Weights of a small transformer language model: 19.4M parameters, capped logits.
MLP neurons of a small language model. Each row is named by its layer, matrix (gate and up: input weights; down: output weights) and neuron, and shows model dimensions 0-255. Each number is 500 + 50 x the weight over its row's rms, rounded and kept within 0 to 999. Numbers have three digits each. A neuron's up and down rows have the sign that makes its largest values positive.
After each neuron's rows, "fires before" lists the tokens most often just after its 100 highest values on Wikipedia text that the model never trained on.

L2.gate402:513517429473492416572449589473476514453487418504538433509548431431554451439428453544421543553573453454467506496432478484510527537485640543446478522586420453501432579478507515440474580474510485524508469521540545492464591497496488530462448473478462480502510557535543437475522444493517456499549475425459511531598548401554541484482457482536550468530579471471529548536596502518479490467501474500503572469478568483505507431478488399593499561466494411448478481517522480389523473363549398482559511437566499556467483513482508423504535411426558424523512510532568546512572516460493480396471455470418535565603401476491488603555445447567493491507354501542490470530493450501411455539485422514444455570514436583484592482507552481493501535446447518468547544518385444453517479537572582
L2.up402:468489506408463454453541493496468529444413499542456426583441523555544482484562509511509540572497544484422531474553518464489536477533559501536507509460508546509524447483477542614535525474493473482473457496506590542557451509445510528486502450440569497405418595502447476503587540523477593532501564490456520479563533492446380512588571575554547594506491474578497502453487555504451519482463496617489652474411457530553395682501470473511544556456527514503471636510478516443492574523441498512480572454374456462578490548520548515498500500534444454478587496442460455504549532569520411550558477510415490495570485504473489505451455477477520507491460511467460548453518558525373468502430479539502530397509533550604607541449511450497578481505505492476554425497616465466485548539422469
L2.down402:469564527469583392540363528447416437479409425522486508504531489383489463559513424535430525498515438493443525516428450514456451497548537540350470508636460462559463525520479474538489572413452421467551468518483407434445455501509471503455521470566508502542490497519493476460533430412568499499489477508520531469476548521564597515538577502507514472470537504467460550510548536483473386483491543487512601430503474481581474497526563437583523484467451523587569484486546555486478486516531506457446499490550498458463408440465555487468550517477621463549531568521561498607521481345542493561442461527548491522451533468590485547584431450448529506537453573477475498438537568393496498503473468505563476475511484511519413507432484506633538504459471450516503591541527483509527392583583530
fires before: "---|---|---|---|", "\n", " as", " information"

L2.gate1050:505532537417585517579618467492452479517470464527419461419544485403469507548493462557559567498585546515543496587431520482540536452482492517501548513447455475525512479475504531476480563574485498468478486549534529412368499521521461485589473453560532508443458495381493569520553484491571444546403534471540530597575555465485508516448442425390494537501554536423519538531512491561426455364412546471450401470487513516506457544502536446528463487504507541379426559569501541491535528391488496478500502493508579562539417488403586459433501522488458524489493514507542529566537508347509490409524563575574476491569468537502455488568500464497576502472461448452447456515523589429483465542443593514496490546512565483450481544555491493504464594436587516521501468526635469581497460480538508
L2.up1050:429545369475419471512590568553464478535437456419597414522517524536520533486466483500481490529481516537477405439432510371504556403477595619537579515520477457506557488431528502468493494441521519506484506483471604513541591513507558489483492413420432406537413491430535464486434456613613518501568449544522417493517481450494514548508507548448521549500457424544467489465475548490503538516495516479587580541456510453551552504463425429474485530504501433500441477524455424489454525466460411430480520542516428477515523574427523552519444486532434572361500546497461524523478467568534410574533585461506498471519503472447404468484445458483481521552519364558609496531470426495500426559491615500473528493498452500417501536539507569483504534545588520472512529502395468543538498525542494
L2.down1050:518510527375576433535517424470531516454496522457459530401447524488356389516445476493522521501546495575494546559448528556473452454511542482591472513516528487563494493535489523495568548536500499543572502459527477445506518438540434455479431544552480528461460443464358441555420573416539447550550497477509466480457508591628497489583486547477414488501580571492444453537539508552479507469522613470500448497438483551521508451542503464521496477566530455437534475480553556458506582512460481548577524503512486537507482483503573420505509569514501541540508592485510502450460580490527564448456466450510474559613516547419512485520489577526540571502528485440474493488468532456529438507488517492558449536477587464585436501465512500434430623460454570533605499530630662425439405446500430
fires before: " States", " of", " Kingdom", "s", "via"

L5.gate927:468468546440458535540532489535462537512471533478425466517530511497537530441513536478559565451488579565491516495505515491567432439447491582595387495436508485432511634500523523462610555514462577465522434573449524469491470567476492499493496419441491569509487456548476489499469512557511551543522603406483443562496500506481525466467488534525550465454524384469483548514491577419580522470471506421441510443420451470489452513540472638497572495460462536382588518624579462531556478474548556482583479492497547518548556437525512500454496596557559459559549476573463551522544450489436614362459569542447518530525402504565515533643520453530508512470535557578504488479498577521543438478531515553431436551453421511534495519463509445502574531408534532553475562480547469431475471456573530
L5.up927:514541502468500537433468560553493487503388524383521463616458572518562445534510512547393473456547439509421526404562521459520439452499473407534582457497539522501449506492500502507524516487400453471396532592417542505536549452576489518502537502514583476478367455551396488425520514424480537511474503538519492511518519513437479466618520511484381512454590502634476543549462599507484504505450486450560488470417496547516429599464536496517504564485538520508490508485526515546543543561541493532390483351496536463526491481433540513554463501495463554571455565590470427527525505540538417472542458578400506419448513496475460503527578466508561579520515594485458549485551496459467534488466494457506485358517482468504490457530598425494486440511482532465514532632541497430519499490453541
L5.down927:425409472420507529531540452526538548531563542525519567474461462512526463537528547531480517593565627547559593571509464538531443659467588605507537537489567449553504457529515519460474518464485573513535443468544554486439493501440511509554464478542466520549531558494438459507488483557482465483473460489417530540522394462548457512512378511469533518537455518484515467541510433441498580515557287511483499518556481488441557393504490497577621493450471523552466432612577448524552479391474487489464488593426548559535505550533453533524495450562509442415547521410509438477454469526546502449472556440447454529549495524505518550514509508450500500500482470599511454500540496528477515601540529522527507554484507519523492585503461527477502643492484448554403514440443478520418393538453531
fires before: " ", "-", " |", "\n", "2", "|"

L3.gate1268:490522532540495456516498478547514479429446510523543442570502438449518532542447611523515536462497456606512455645603515451537490448564578453509525461582493481518544530579532508434463457515539544501510504518496510413503507410416489523524486490443543491485480457503548501524493420463580488525488540401574440546521507532519443486503557493492450429487513480512456449621520472346548525505491557554461443472427515492476452479478425519450477463542506556500519528538525440568529542495576547522513468456555412521491420465562548502509508445535479520450424466541475488688579566533515512510485538569515580595497470528522530401544600600562508483591505536525455514457468494545504533511630444510464371565536508589548540543563548527491491459420525558504439554375429477446470578494557507
L3.up1268:538588460596487430631496600577526446532471474504551596461528416558510474462554434439549638543434495543462581462536499476542497470581501420518440390394478495434635575415532451480460519451444419535444497582457480486482560469526389490494585472428516515526554553503494473558618596482481443577470446514602544504541497475457507540521495421453524566411550442481577476442530526541530585444497515561481521534453493522445559533485491497443447537545520539522508509567484573497486540559542524480559456485476525563491520482571455507413543525552438520515469484473489471558528563527419521503503479460476527479519556529563405440536504519523445513541538459452533516504453504581426500597494461508449563552452481477419532564503578386498509436578538504485482486512495503492489457475608530
L3.down1268:460468496441500494467455506447480492501417546530563406485454525453491511579417499520567605515486538484538478437525519504472484463441455485536424581491460472589536462484494471405562423572595556451561497445491531487552466548604516468457531446603590500511519478467579401550479563423461504511511477405491475478508521618483440472539400430471353420501495506492483490582477503498417525540468463476506500443525496530505419468544495459456536590400403486478479584497485503532512478525430485528549496436499505479539536466535533431458413494493427575512492553408498591510325511488508464468463574507498512454529501557511579526420514457426565419513500543636452522517533411488452474493557513506474535537562449534507443599461497483504528424520486491502556522443455551518523494460596387
fires before: " ", "\n", " −"

L2.gate28:463530536527482518476560502375538527537417477415508475430506412475516535584430493391481430565550514552507473531441536394476495530577561591443380456564501450552565452546511432496421409515540579591508453461496562503397647530494578541486449494482533519498426538593452481598559530497477536428531405514540471562491507387521584504445564461467569609521518483533466530598517452414525487512449541522501506444448433529490599491543487505503467439486523470439482592562455506526559538416475448536502472513573507543547415606528493460544519479513541478514485579437515491450522437559437474475516517624436537464525466545510488529514537556514586473502480561494543490511533496452476519514494488452473519556484490600558607570484480459485512554395487502552466521496474566529496495462497555
L2.up28:550616522448499464501444468479501602504391511437481518499441467502587461600480442436484407541464510501434455444485468534448443608534508554542460463575413521499451505526537483535523496492538461577513446408483600428394580555531584536469483459522452524534477541508501464483525512507506506517514519477539554477462470507514550379451514457502564566504563484481491601407520493484474469510497460593529494521533413571517541570459488408566498418560447480539598556492543468441433515434432513534487459541439552502538372534578564552517520559541504487524424531504522462514575449593544429455550506601458464456460583427483512498455454416500475450527449526530468452440526463446504459450431432539493610469519503543571550484472396443580471524468488485486518606505548533527434609566510457
L2.down28:499519541406581497477409512555536532397487473440513455527598465487571474480512489598463491561462579488416559455448463507559508507454467470504535517520462457437454544483499602440481517512431437481538491503420607455509438475452526490516584476559516428464520489528502487459428486498510450551493550452483462512419501573444467483487398577591498495495429547470461523459547576530438530409510431436522547443434527483570483576433481427574497553513450516594521427525637492406423612500653506488486528485454522521474541473562417527421506522562489470440485559518588518474611456464472440403501492497545515598481504518469482512489429493546451478438557559397483448489510535522423420537522485595460477519466500449497494472550453447566495451522454557505514602462533460499445466594485452
fires before: "\n", "---|---|---|---|"

L3.gate309:417539548438379540486451542439409514438424508607547471468584542515535491417471507558484496440503534468435604518538524455523535523532410593560505540532515438476498442541501437502443475478515504567499465451467502591633528517449550474454523512437515529507450543485466506487470524484589475517570555530491550560553503603504486553511498473472534573500575548468613506467545422425507496528421601490552461506434497521509502555519507522500497435382447464514495510522456487557475486514611484556428528485533622578403493493434547497500494595443465500472498559553521456531424400545463439498475434443427565494504439542446445563533556492580487463449342516494477368512528485529500489542530521472535549538513519511511535501480581468492522524371516508501459566505556449493591381467491502
L3.up309:538464430460423547508544580504502435463437487535530462478594533481490433551525545477568539479504425484507420510580505541380458418532420582550497418459497459464537511456529465508544441460430463538439504542480547434569431507532499487490628442556516492543503490476494559528513483512494588526476536522495610464633516620584514509497525501566434611520527460608464540496486482507493499519434508509553557488563427595467474538495484501518494471468519481530525486518553563503482414655572417505330441511415487521513528526525452526479528535464466532476428450472507533574510457500411453499448512582488592545411404473509387487585526516476482532476588503450467496487557489536470468503553508531565427520542471528543496509373449464458405569455518491524486555588475507514551462484444492
L3.down309:397522478471537448457543421473435570513404450549544516457452537510561540464505496558441550459449541519479585486456458461489493451506510529523561595550366439430557488498548501493552492492536542477535505462489448560526509507440504467509502396489455517544404545516397532524344496527559535518512458443405424505476524514545559583541486502529558506553532472435510382431433512458486526406520599589606531476498551472535493473456523518570469469474525575518489517437578493556520549545474533533461511501570498518583520573495453456459582505467530477538557528476520457485369487470465524464514464434549520542639510534541516527522598451537560537573455489547521485504515503500482537505478538437606679498454473525509512612433528484615558493484588484504580503480552434500554521526556499
fires before: "|", "\n"

L5.gate429:494567465466444510509476475561523565541427510524537559576589542480519473491433563430480515503448526476552517492477525551567494405491447453551427540538503391467554477466552503484500503523577550468550440531529478425529437560577601560433484486514515597528491522431521487567439399483488470511559564523498459559461492442563499525565463513570504545536475460530558552434463454447530509442494559558552385398455525558470408509486504536503542478551397468412563571607518441566548537552602533576459487566479520558468498495543553464473528539434544543431527467542491491530383442461430526510557537519458484577484497472425450615573537506585505455487442492495532530497497584585518545484499566535471431463602454501512501491485618402555592459505601502555469527539464446491406481475484571
L5.up429:598420472493493580491535503451506486540465395597469501534480465499549446432584533493496488416509428594474575465564518507467414573550460469487639582551384366518540536473463575556494603508493473530486487509461512596576445438552419478507487506481439464432470602551445561498440418561522490456439522460522495503503561502548453493510452521560583533551527531538531552584489552409413521507549433556515462537539467530514541522432474540535480527533527481532496538450597412524577469527612521474432533539441561471534473488452552518485522466505406540532447496468654427515470524551484552435514613574495484525556561547536554402462515526486401526435505555486372517446488470522567455468494509561496480520487573475509467498505473495539498520503528458449530447535534497458529452552452522
L5.down429:592435447594476542530555507407530463477570549509560483419493441498454539554497476502454472401388541457539490537500483474394451469424622502467479586459485446534535447518554527540526461564531459457515435546473541509541505507440540577621570419538539510556463563554513511448464497504478468389459500495398466432583539432498495536473476479527555446473485496457540449466592541505495482489433553578474532504489473522405531448526541597565491493573437514530510520460493545542486547497445492563592540515483426395480491469608414524506499450599461428494606468495517425505512520511450481517552498571402548466445539438525444491491470537503456514564495532415493542430624415511471534518548482453524434434532595518472436471475559499576551473531496511545454568387534449479475415576530520
fires before: "|", "\n"

L3.gate123:450491340543451517527487495615461457524443519459582510480489397521454524486424509469483441529478425433453546548511447457481462514545594486499470465476551548518586518549549555441449532534463429524469465508476551400441467479401468482462383580517494607497481544509395474415549520516569411539507524415573475573469465382507499417392462499463494529397551504466540516465446465488593521525559504497500461554466448448480508561556449466528522500495507554438543473557489478448552520525618410515504545466570496514485429492563599516432609533507481490484517486541464528540563568489501418420480483630497467553465493489538449537503492562526458493368548474437420533505516476542448522510522555450456459532482510479592574566543510473465443423468454530547499622475538493517503493514470550
L3.up123:502528490541445560516472579529448426563542463473561477442607523414493509444519511449490528488427499526393398452445491459471541515592596439563521406520473589483503546512506640465519462545458481548455510477401524393576441433447451447503483441505483499481434496560493520465478459483557544515463491449518519493526440484438521527424432510443371480452460515472502538513539364563425482530553448427423545490467537470528479451474413532421487578569487476495456503543547495401512447605475509557456483536409459493563458484557461512461497522615436449502550513610459501464475461575536502454516499455430469575415501492540541523463493534593452481630472503541429566512515424497499509559493378543424479548540479450519475542561471576558425449506540519504539510526463509498502548553493440
L3.down123:460501527502555521485437449466452498566486480584489553556540460524529410494578576487570513488581524545474459433533499519499442509487498417480405557467440478486532537445505464530537482499562549363517443435527459559490536478533487529497576406478535491443463562498547550490480493456441543480463501511421530410572513507421515565504524459535538449497444468454477521598590515445495538554499388502529608381547539536541353482442447449508452517474409512505429494482461509441459481531445562551381527478420532435544503446483402420480442531541519506495452583455522490465477380484503546506552554454498481477423491555477544539531561542572494440543486573651573534415453485453527522468456508514471499490408454513542560494496483475472510482535399558528416531568444528449415547480539376
fires before: "\n", " The", " He", " It"